config.yaml
n_layer: 16
n_head: 10
head_dim: 64
d_mlp: 1792
norm: "layernorm"
norm_eps: 1e-06
tie_embeddings: false
lr: 0.0184
weight_decay: 0.016
warmup_steps: 200
decay_fraction: 1.0
decay_shape: "linear"
final_lr_fraction: 0.0
MLP neurons of a small language model. Each row is named by its layer, matrix (up: input weights) and neuron, and shows model dimensions 165-292. Each number is 128 + 24 x the weight over its row's rms, rounded and kept within 0 to 255. Numbers have three digits each.
After each neuron's rows is what it responds to, as a language model described it from the Wikipedia text at the highest values.

L10.up803:104088106128140110170154142122120130162143144188138100160142153161127145150155144097127113137118180109091120136108160128115135139100131177155176151153130135114129146120080113162124150121158100164117108148147112159111143121111126125141120149136135147110076097147099165107126074159142064120119179103148159170134174104119111132110126124105131172078146156132103122104146094120159119134140
Responds to: Word-initial fragments. Opening pieces of words split across tokens, where a continuation is expected, such as counter(parts), Part(y), co(alition); also = in wiki headings.

L10.up642:135161090159130113120118122103115144129120124159113151088148120153199150100193099069150090098124160155155110202092100084109105131107095143114111126133108141125180120140156140144160136173172168139181123088145110133122107149156115171162170125086146138123129159104116138147141133115118120134133069095094140116142122099101103141151097142145135152105187142152110132114102119134105103134167
Responds to: Word opening a trailing phrase. First word of a phrase that follows a comma, period or table pipe, mostly quantifiers or participles (both, most, some, known) and numbers beginning a table cell.

L4.up307:129130088133137154118167124083140139097114081107159154165105144180130127130135112109092131143159116112124155110106094142132123185092098126112139178123137095129122163081166165130146108147158121178133149112112141115121119143132112144117117091128129102149116200084123140086102133066107109135148128123109132162144118119121141163113119161164156102132192133142122124107169094108124114157133
Responds to: Sentence-initial quantifiers. Quantifier words like most, some, many, all, mostly at the start of a sentence or clause, e.g. "Most of the temples", "While most species"; weaker on percent signs and scattered name pieces.

L10.up792:100158133133148111120113112130154143152108143128154159105115136176153098086093158134120122183151113090079120080148111165149088124091136114135155098108176120102144137147094179099123145142189094119138126083129098098124166117142141186126150173157145141115108092151109121170125138141138109105121150092146142078162112163117120114073144188150124112132158107090150127117070125132113170156100
Responds to: Person name completion. Fires at the end of a person's full name, on its final surname piece (Branch, Kelly) or the comma or parenthesis after it (Freire, Turse,).

L9.up315:118198110101130143142153149100150170090064126108109139104156138107146134113134146114100118155075142166079147127093148123096126126145127128110092159129157154126115115129098124110148134140137110082128137128124117136105120171160111172125101141124142140058149136143115150124114132054118132091112119173145154107145156113144125123099143135123134121106180139109140118109165119131164107145148
Responds to: Infobox age parenthesis. Opening parentheses after dates or values in biographical infobox fields, mostly before "aged" (Died: 1 July 1671 (aged), height (6 ft), plus field-label colons and blank lines ending infoboxes.

L10.up1042:118110137134141137123102086128174092101122092142113170112122109158092173094101135147121141110114139128090083139141170099144107175135137125121138114129104127120133170173127123147087094126141150168150118109174144111134123146128138122143129092146171170148169126131133129126078137114106098137139134140139123135122128099108128148137103139157159133135133114174178132097149184102141122121113
Responds to: Noun-phrase continuation tokens. Tokens extending the preceding word, mainly hyphens in compounds (serotonin-induced, iron-poor), relative words after nouns (that, which, who, when), and suffixes like -ly, -s.

L9.up1682:080117119138131168115113148134087140150147131118095106124085126099141085108103115141139127142122157114115117141114156111100089112157111132132136139151155147117155135123152141103097156111098106138096136083105134125083064108165146140107100105130130125104148110112140102142132129072166133121154116108126148150091138149130132142104146153118146079140118124175120113136088118093134118135139
Responds to: Numbers in data cells. Two-digit numbers, mostly 13–18, appearing as values in tables, stat lists and coordinates, such as "| 18 |", "OBS 17;", "66°43′18″".

L9.up1723:148164104132111115117145157110130122114161122102120121125112147130132101098125076154156151135156156138151160077109154133187123152134106112118115143179133171112130086152112169109142088129129180118135121113108132139119142113148126108106163133105140146140146135138148103125124154133110104160139144098137108138146140132083161162107124142133148136117153112141136113088131136081091110141144
Responds to: Quantity-introducing tokens. Tokens right before a number or amount, mostly "of" after measure nouns (a total of, rating of, capacity of), colons in stat lists, table pipes.

L4.up820:160153137147154142118114165131063130162137091155147151111154145083127115118172119136166112134105137104166105145129097129121147140145128132155174114074147162123123106144110073117140116146113103136136119107093101135074150189129148129120149109116144127125144124113153131130133123137098067138113136131128159168085131182135130113143089103139167122119124160140114098114131100108114163125157
Responds to: Activity nouns after determiners. Word-initial nouns and verbs naming an activity or undertaking, usually after the, his or their: tour, escape, batt(ing), rule, search, operation.

L4.up848:107123144092115133131097165113138130138101142133130150151136090147114117126150107130181160120135134151112163149122120153133131130106127119142164103094128137088111152125143148156119126099119138108087185178185118103088138152179116132127205113099086155071107147138124111103141136148161106144106094112134162123101161111149086164144101136150120146113132151139162126071140155104104126099136
Responds to: Dollar signs, sentence-initial In. Mainly the $ sign in money amounts such as US$2 trillion, HK$15,672 and $425,000. More weakly, sentence- or paragraph-initial In after a full stop, as in In 1971 or In her search.

L4.up318:135123143104155143128100123138121120157132116116116129112128137131101119111132135132127114125126162136098112152122132088152135099121134129150093083137137101123123119120110134105086144093114096120124134141134145135132136109088143145116102133146112163108120124104131079077118096138123137105109136119153133133124174098118126119130138075069148106110137106120132159147099115136125115141126
Responds to: Word-initial "bo" fragments. First subword piece of a longer word, especially "bo" as in botanist, borrowing, booster; also m-ascot, dem-entia, and digit chunks in IDs or coordinates.

L4.up309:094175102138110141116153137137148152130137136129135105150115131153108126114144126141140136124114117142114135141135161139120154172137128133127105143156116106152156146158127151076114090116106131081117156100150139161156119149121126172155090110134127119184077139185136078127123108133097148136140117126112099097134123144179158065111102127121154134123099110136147109135179139112125165162171
Responds to: Parenthesis and initial fragments. Opening parentheses after a name or term that begin an abbreviation or gloss, as in Device (HUD, Equatorial Guinea (incl., and the first letter E of acronyms like EIAR, E2PA.

L9.up1664:157088090166120107143141134166133177109162132152142082094153140155128124153170145149116140150087122136141162143139166115123128142124133072119149132096156135130142126139087095130186153093114154108110166178198124122096099096119117112128129111142107139108097172164145139098130117126145115103127138140118175104142152135094123133066113154133084142127142128134138110123128134100126125104144
Responds to: Government and legal offices. Tokens inside names of courts, legislatures, offices and legal acts in political or legal biographies, e.g. Court of App(eals), Senate, Att(orney), filed, pass.

L10.up1779:135146115199153084117140134130095090184102167126136158163085131133104145156106165128132127147143107067131108127165124110147123124135151094126147130126121119147118115112128123173130151112131119139124130116110160119151123127120143112128134149133098200137089088115124111122132075100058146154187130150127067136099094163109155075157164110122136142173098099149145134129104117113131142118152
Responds to: Table placeholders and markup. Dash or blank placeholder cells in wiki tables (— after |), equals signs in heading markup, and modifiers like more, rather, -ly, ever.

L10.up1457:136156148116162134065137127141179111182125068110111124086163127143131141166153116140149099171127131137134122140159103127167112136090128148136126120153154121079148165118085125101159111122079122153165136078149141095144112159130104094153126140135142133165109131203116111141142135112115101146139129147172183156132100123121166151151146154144117128121108161126147115119165095111117104098088
Responds to: Clause-opening subject pronouns. Sentence- or clause-initial subject words like it, It, there, I, often after a comma or opening quote and before was/is/'s; also first tokens of table cells.

L4.up645:100110109117146108146154145121115108138090140114120144094134163118192119150105092080115165143105112109093156133130163158108132092140185103127139135118207148106150135146133145100106175092146123087127176171117089100146118141142129099131135125142175079134102145116163157112170119089147122127124125141181158181156127152127146091111135112122144141133161119076109107141119159128143130157155
Responds to: Mid-word "part" fragment. Mostly the word piece "part" inside longer words such as département, apart, particularly, counterparts, partial; also other mid-word fragments like da-ting and p-uz-zle.

L10.up1368:133106108094136104120119067112085135098143168128127156119151102093137156095153121107097117097130141072127154110146140109163121154141140129110093182107119140121111149124096107134132118106126065127102137123144135147111138122148151110111115114079118113122129137138146098106156126099143096125122134089093126161154113154115111146127145145114104140109149174174100151135150181102121122126112
Responds to: Before a number or quantity. Function words and digit pieces just before or inside a figure, such as population of, length of, cost a total of, 1,000,000.

L10.up1095:105130158176122105172124145139128151124113140086118158104109141115150172122152113121115113165140111098153099097175146141113126126099096158129122111108128090116166080099125115122153128147126115143114142111147134150105160157106157120161124121169125143138116138107170095130126145172109123106109141141136142116124114117067153116116165121133109166149153145107107114090108126080117091103103
Responds to: Narrative action predicates. Main verbs or verb pieces naming what someone did or suffered in event narratives, often battles or escapes (besieged, wounded, flee), plus clause-linking which, but, and.

L9.up930:178116117120154146162139121154117105115118122103087123133132105168172123139167110105120121129152128135173111086089146133139129129133118140132111120152130152153081096141136176105136140128158160131154137163161133098098142146137178153091115132130105140150164104136107107114169119118114165151157065095112107123076115144159135107121104134146144081130116099156114102102104124083105104113061
Responds to: Copula after subject phrase. Mainly the verb right after a long subject noun phrase, often is/was/were/include, as in "Another difference is" and "Among the tracks were"; also table separators.

L4.up1386:110131153178122120141138130157149151168151129149120143148128158136102143142154102157115087123129141097136148117121156110149148065113102114059090137124097161153133111085089171098142136133130137126110141125132129096134156151086119126139085138142085120150162126101146116134133137122091171104134169151119131096101118119159092155110125160133118150143117141151101087141091141147115166111106
Responds to: Mid-word pieces, party names. Middle word-piece fragments like ta in substantial, voltage and interpretation, ated in irrigated, plus proper adjectives such as Republican, Democratic, Dominican.

L4.up217:147133154146117174136126120106153133150140087144148141150120131164149146136140134154160143151107113133119118122166138119112143153125127122157122114152165122128127117094100132121131092095119122177115123139132126086101088152141149142164163137144114119179148126141139096165160189087108105114125069142164155109082122113154125127134098111148142122172114152157129150108167125104070147112145
Responds to: Anaphoric pronouns it/they. Third-person pronouns it, they, them, its and there, mostly sentence-initial and pointing back to a prior topic, including word starts like It(em) and There(fore).

L9.up1171:131136156134112116122111127107131093135136100127124157149147107147116113138132116105155125147159124094120116139093091115183151143087119120120126106169179156157073149132122138161124164135125109153148153128128143088081093145151138128126122140110109170101140098123141114124136115130072144134138137102167049133132130113133134083159147121112189108119125119140089095122162129115108157079127
Responds to: Possessive apostrophes and word fragments. Mainly the apostrophe before a possessive s (Women's, museum's, Greene's); also mid-word pieces after prepositions, like mo in atmospheric, or Common.

L10.up1737:107140120117136090121142107133120134153123134113133142120125126154107136122140093135113119082152120127149104161151137095098097084133148128176132156136138083136136118146146180127114158115156099106118106137124139153165105106125127128099096132090158099110143101107099107101141106102139124125162098123107173097078192152178096139132149141149100110171158106184097124094117135125106154093140
Responds to: Numbers in table cells. Two-digit numbers, mostly 11–20, opening a table cell or list field after a pipe or comma, e.g., days in dates (16 March), scores, years.

L4.up95:112136129128131144106097107120121129143138128115130118157149147073095124136141122135124153099156138130144130095131174134166153131156118107092113138176162143103192146112146125157133124135135122104126115139106142163130145141147151134114127139125046143096163177134125112127112127117133136158140160130159146140131141134135125118160098130096137097159140121166156114096167151122139145097114
Responds to: Leading digits of numbers. First digit-piece of a number right after an opening parenthesis, pipe, dash or preposition, e.g. (14, |18, in 1850, 2013–14.

L10.up1081:081104090141140139114164101114169164098137123102096130112155132174137126084127132161123134132117116143094103102054103083116130144140184171153060155155136153115112142136122137147090135104120163108170160147117119140104126145118153149163153156074128129125159112186132142137133103105115113076157140089136078163109156110145148137118136115115142119113132092125152107109095103131137090147115
Responds to: List breaks and word starts. Line breaks closing list entries or preceding headings in people lists and bibliographies, and opening pieces of split words such as bo(tanist), multi(medial), up(rising).

L10.up12:157080114056126125100110137101149110171170147139148095096125124132157143178094132126090144132132114123126117143131136111155163158161096117142147145117154137186116129135101114086169107074126113081139136118114114127107126120138103147116136102117144115164147123129105126152135121165103161119139080109133122134121109125098146125136140158122126126146128110127112121112171142135137159132076
Responds to: Split word-initial letters. Lone first-letter tokens such as p, F, G, T that begin a word split into pieces or an abbreviation, e.g. p+aced, p+ppg, T+D.

L9.up1512:130160115212137132140130140103153121159144093122106144102139154088137107131098133149151096107146118118140112153127153149154138158112146155155151130121180124082121134120122171114149126089133133130153154152156111198116103140116101127147185110150112136139132154137132134102137100120126107164137119155147117152139152103149129152144081146142142115146113117148120108087162092098152145159130
Responds to: Clause-opening pronouns. Pronouns and relativizers opening a new clause, mostly that, which and it, after a comma, period, quote or parenthesis, e.g. stated that "it was.

L10.up391:107121161107120143114096131137127125116085099112134124117133072140158130116146178103131134126107160138146178166135108134109157095119128100146107110106149133131182139142117138137127114106163144134076165139128127128124096112159108124123170122134135121129069092175135112158171178176171111155112079125126125155084148117155118146099141133139156181111150166170201163121086165124066122107115
Responds to: Currency symbols before amounts. Currency symbols ($, HK$, £) just before a money figure in finance and film box-office text; weaker on other tokens preceding numbers, like score dashes (0–1), plus signs in stats tables, colons before areas.

L4.up1105:157102115103133162121094128143124156145124190128138137111129095134117131127133097133132116083107111120155146164160144124120120097187133167150098129143121088130115130122129155115126133095139167161146133130106161126089132108154140129168141139119107079109142108113122129128115137116086159132098107172082136112140127133111165099134090152142121139152125139095132135134117111158085156114114
Responds to: Loss in result tables. Mainly Loss/Win at the start of sports results table rows (Loss | 0–1); also first pieces of split words (w-itty, ang-ular, exp-orted) and Be.

L4.up782:185123098107111096163097166152103117101145141142113147136119088110143182165137110077122172089107128113096096141093147118139102139110126089155173094086100091096135144141148116101133100145109113089105140152106133139121127070144075208129166118091161112132148141150114145104112143155134113145154140165153137137137127127168143137138105151141163113123153150120089138176146166080113117136109
Responds to: Large number magnitudes. Magnitude words and digit groups in large quantities such as billion, million, thous-and-s, 18,700; more weakly, mid-word fragments like se, xi, and.

L4.up346:131149099144120130150137112131115130128086117119128107132097104127131134116139149159131111127157109126121122116133143133140130164177154176105133070120133082149129147151130094125133099112072119136133116108151154125099120135116110109143095172113132079120117093115093085129118115137158088117072163125146184149127104102118160129131185103094117126138148132098147117135133081108112136126154
Responds to: Clause-opening "when". The word "when" (sometimes "if", "until") opening a temporal clause, often sentence-initial, plus scattered table-cell entries such as "–" and team names.

L9.up564:154087149156152121148156105139155110093179118096101144159100117137103128097130103159134108169113152151117119141118115091158172139116123171095121141131117158092151097144126139142183123092175104152126173156097148112121119161143111147132097094083119127110152120123167128134068145139111120152123160145103128156088115141109125157140137120134123182118178094140178164126152110127150143115142
Responds to: Mid-word and mid-phrase fragments. Tokens that fall inside a word or a fixed phrase with a predictable ending, such as the g in photograph and bibliography, of in Board of, or a after converted into.

L9.up1784:115142092129125131128162122099087065119114125175083118118117158103118138133127094096142175073113120121099115110137121131109151145126087137120173118140142106114145132165152107138125156116148145176105166107141169101149151094134142144139159118165110160132089153156161139104163113140124090143117160150128111124123127120152088066113157164091116138149115167149165106097124125111123123119122
Responds to: Modifier before adjective. Adverbs and degree words placed between a determiner and the adjective or participle they modify, such as most, currently, newly, -ly endings.

L9.up942:151122179119091142150148135127164148129112143192107117152129126114120117146147153114125096117157109114132147168147173113142115153106148098131111149146116126144129106132128104107101148141208128127104146119152087136113128136128129127097130116109130080136085109141132134144145121142143127105138113170117110133122079179089095155145136121167134134159113152171105131143078115124165087134165
Responds to: Boundary after proper names. Punctuation or line breaks right after a full personal or place name ends, such as "Beijerinck," before an appositive, a year, or a list separator.